config = dict(
    num_hidden_layers=14,
    hidden_size=256,
    num_attention_heads=4,
    num_key_value_heads=4,
    head_dim=64,
    intermediate_size=1280,
    vocab_size=2048,
    hidden_act='tanh_gelu',
    norm='layernorm',
    norm_place='pre',
    norm_eps=1e-06,
    positions='learned',
    qk_norm=False,
    attn_scale=0.125,
    bias='none',
    tie_word_embeddings=True,
    parallel_block=False,
    init='normal',
    init_std_qkv=0.0236,
    init_std_o=0.00446,
    init_std_up=0.0236,
    init_std_down=0.00446,
    optimizer='cautious_adamw',
    learning_rate=0.000733,
    lr_mult_up=1.34,
    beta1=0.9,
    beta2=0.95,
    lr_head=0.00615,
    warmup_steps=398,
    schedule='wsd',
    decay_fraction=0.744,
    decay_shape='linear',
    final_lr_fraction=0.0,
    batch_tokens=[32768, 65536, 131072],
    max_seq_len=384,
    doc_mask=True,
    train_tokens=449900000,
    max_steps=7034,
    dataset='wikipedia_en',
)
MLP neurons of a small language model. Each row is named by its layer, matrix (up: input weights; down: output weights) and neuron, and shows model dimensions 176-239. Each number is 128 + 24 x the weight over its row's rms, rounded and kept within 0 to 255.
After each neuron's rows, "fires after" lists the tokens most often just before its 100 highest values on Wikipedia text that the model never trained on.

L8.up896 [154 150 137 137 120 117 148 136 114 111 123 125 141 134 133 113 157 138 115 124 120 114 145 126 111 108 132 172 132 109 124 128 149 154 109  89 155 141 117 147 113 127 145  75 131 112  88 136 143 139 107 123  93 107 132 115 143 140 124 100 108 159  78  95]
L8.down896 [ 98 150 129 143 117 146 121 142 117 136  89 157 121 107  98 148 107 118 120 120 111 129 164 152  98 110  93 102 120 161  86 110 112 132 176 156 130 116 115 126 142 153 169  99  94 165 149 135 141 133 133 141 126  91 134 126 140 124 162 113 104 115 112  50]
fires after: "g", " g", "ag", "red", "ab", "ir"

L8.up367 [160 107 128 151 126 108 121 150 117 117 128 140 127 124 102 146 143 101 125 102  92 146  94 118 122 104 164 140  75 101 154 130 140 126 119  95 138 102 136 131 116 113  90 125 114  93  96 141 127 156 135 101 139 106 134 167 107 125 156  92 106 123  88 115]
L8.down367 [128 142 153 125 149 130 167 130 105 108  77 170 139 141 104 105 135 163 131 110 140 133 140 127 125 122 126 114 102 128  72 110 148 129 147 152  98 137 116 115  74 176  86 165 146 130  93 120 132 128 125 149 131 134 133 123 126 131 127 120 170 137 133 103]
fires after: "g", "and", "ir", " g", "ig", "n"

L8.up602 [155 154 108 123 124 192 148 123 128 155 126 126 120 116 155 114 140 113 150  98 155 118 116 152  93 152 127 115 131 163 113 101 127 164 137 149 116 127 149 138 130 147 107  92 121 108 168 135 125 153 149  80 183 132 125  80  73 139 135 102 126 162  99 127]
L8.down602 [138 119 111 145 109 114 152 158 143  71 100 157  98 174 132 156 128 107 120 184 109 117  82 139 139 156 129 165  99 147 152 155 120 155 163 120 130 153 170  95 137 115 149 132 146 114 135 133 141 124 159 142  96 122 164 138 125 121 128 118 110 108 169 104]
fires after: " n", " N", "iz", "n", " un", "e"

L6.up760 [ 99  89 108  96 141 124  57 101 141 166 142 132 150 101 143 131 110 139 142 130 110 148  98 131 128 137 119 152 151 155 112 137 139 130 146 136 104 122 121 139 157 143 113 117 157 164 168 132 143 117 108 101 107 120  84 141 165 131 156 135 138 152 137  87]
L6.down760 [152  98 106 133 157 155 164 119 135  86 123 164  74 117 158 164 114  62 148 147 132  79 131 141 109  92  97 156 134 139 109  98 142 119 155 138 168 132 128 151  97 148  80 119 109 133 106 132 130 129 165 135  98 158 166 112 124 119 134 141 117 155 154 124]
fires after: " in", " (", "E", " on", "W", " ["

L9.up273 [132 104 171  99 139 131 125 122 117 149 131 111 135 117 169 129 154 126  88 117 100 143 155 122  96 113 137 141 124 162 118 107 148 136 130 118 182  86 129 142 101 132  91 100  91 104 122  95 104 142 131  99 122 136 107 124 150 161 139 120 127 156 104  98]
L9.down273 [130  97  98 109 148 130 109  96 162 143 113 104 124 144 174 168 108 124 122 135 139 101 101 152 148 160 175 170 175 145  99 117 113 125 111 123 119  98 103 143 112  80 179 125 126 162 150 105 105 160 120 130 132 139 131 112 127 164 123 146 104 109 145 109]
fires after: "born", "ir", "mer", "af", "ag", "u"

L8.up921 [170 136 116 123 164 125 115 139 153 129 136 112 111 142 147 126 107 124 112 152 121 105 118 127 114  50 143 172 127 128 122 100 102 128 123 117 167 123 116 135  87 157  94 135 102 159 105 133 164 158  85 129 117 162 128 120 134 156 166 117  93 103 112  92]
L8.down921 [107 125 102 112 122  96 110 111 158 136 135 141 138 121 147 113 114  76 151 111 155 146 146  90 149 104 147 159 131 153 131 139 158 126 102 113 110 135 119 110 171 114 127 169 167 111 165 148 141 107 113  68 139 122 170 146 116 130  95 149 108 151 105 140]
fires after: " C", " the", " Con", " P"

L8.up641 [135 120  94 103 143 130 105 100 115 141  94 131 127 133 168 134 101 135  99 148  98 142 159 134 124  78 131 118 145 119 160 142 137 129  98 134 146 141 139  78 138 143 105 147  87 161 137 105 135 152 110 112  94 112  78 138  94 117 181  91  57 161 127  99]
L8.down641 [144 132 168 145  72 160  86 102 121 121 122 114 123 116 179 114 141 132  77 138 117 134 114 101 120 141 163 148 121 155  87 126 110 140 120 115 142 130 135 125 155 171 165 128 115  71 148 116 156  96 109 101 134 119 103 117 186 151 114 129 135 144 101  93]
fires after: " O", " |", "A", " F", " f", " A"

L9.up200 [168 125 134 120 148 132 110 112 109 122 145 127 103 144 125 123 114 125 108 152 128 110  67 125 111 137 140 179 139 114 133 148 137 126 124 134 129  97 153 146 121 143  83 126  76 178 145 138 135 145 104 144 134 124 137 131  57 141 141 123 103 121 151 113]
L9.down200 [105 127 104 102 159 123 133 109  93 131  77 104 162 111 108 138 191 123 135 120 121 104 158 127  96 127 169 143 108 160 109 143 139 135 155 133 112 129 101  74 144 110 195 137 194 116 142  95  97 131 160  92 135 111 137  84 177  96 103 150 171 148 102 139]
fires after: " pr", " the", " a", " to", " Pr"

L6.up291 [133  86 121 144 134 138  75 113 129 163 137 142 138 129 144  80 123 117 106 159 145 151  84 103 126 127 140 129 180 131 161 118 172 117 104 155 101 150 134 146 144 116 100 110 111 138  91 109 155 145 106 109 131 114 173 122 147 124 121 138 121 105 129 102]
L6.down291 [144 160 150 118 115 142 157 146 145 124 102 105 162 143 123 175 105 136 118 106  71 111 179  99 126 115  93 123 106 135 107 104 151 129 110 155 175 115 129 127 110  99 138 123 125 103 146 132 100 115 150 111 137 127  92 128 102 165 124 124 158 141 133 144]
fires after: " in", " In", "On", "In", " on"

L6.up616 [105 142  92  88 170 101  92 124 112 128 119 125 105 163 119 166 110 151  91 134 117 146 123 129 163  85 162 131 125 118 127 122 102 150  72 108 144 105 130 161 118 119  66 159 105 163 123 160 156 153 109 117 123 147 149 156  66 152 170 108  94 127 106 130]
L6.down616 [153 138 170 195 144 101 118  86 169 151 116 179 102  89 124 130 168  86 144 119 108 101 138 107 135  81 143 156 109  96  56 124  92 131 119 102 123 147 138 163 113 127 160 128 128  93 167 126 145 174 123 131 109 131 123 155 131 146 125 140 153 130 104 135]
fires after: "A", " the", " an", " pr", " Con", " A"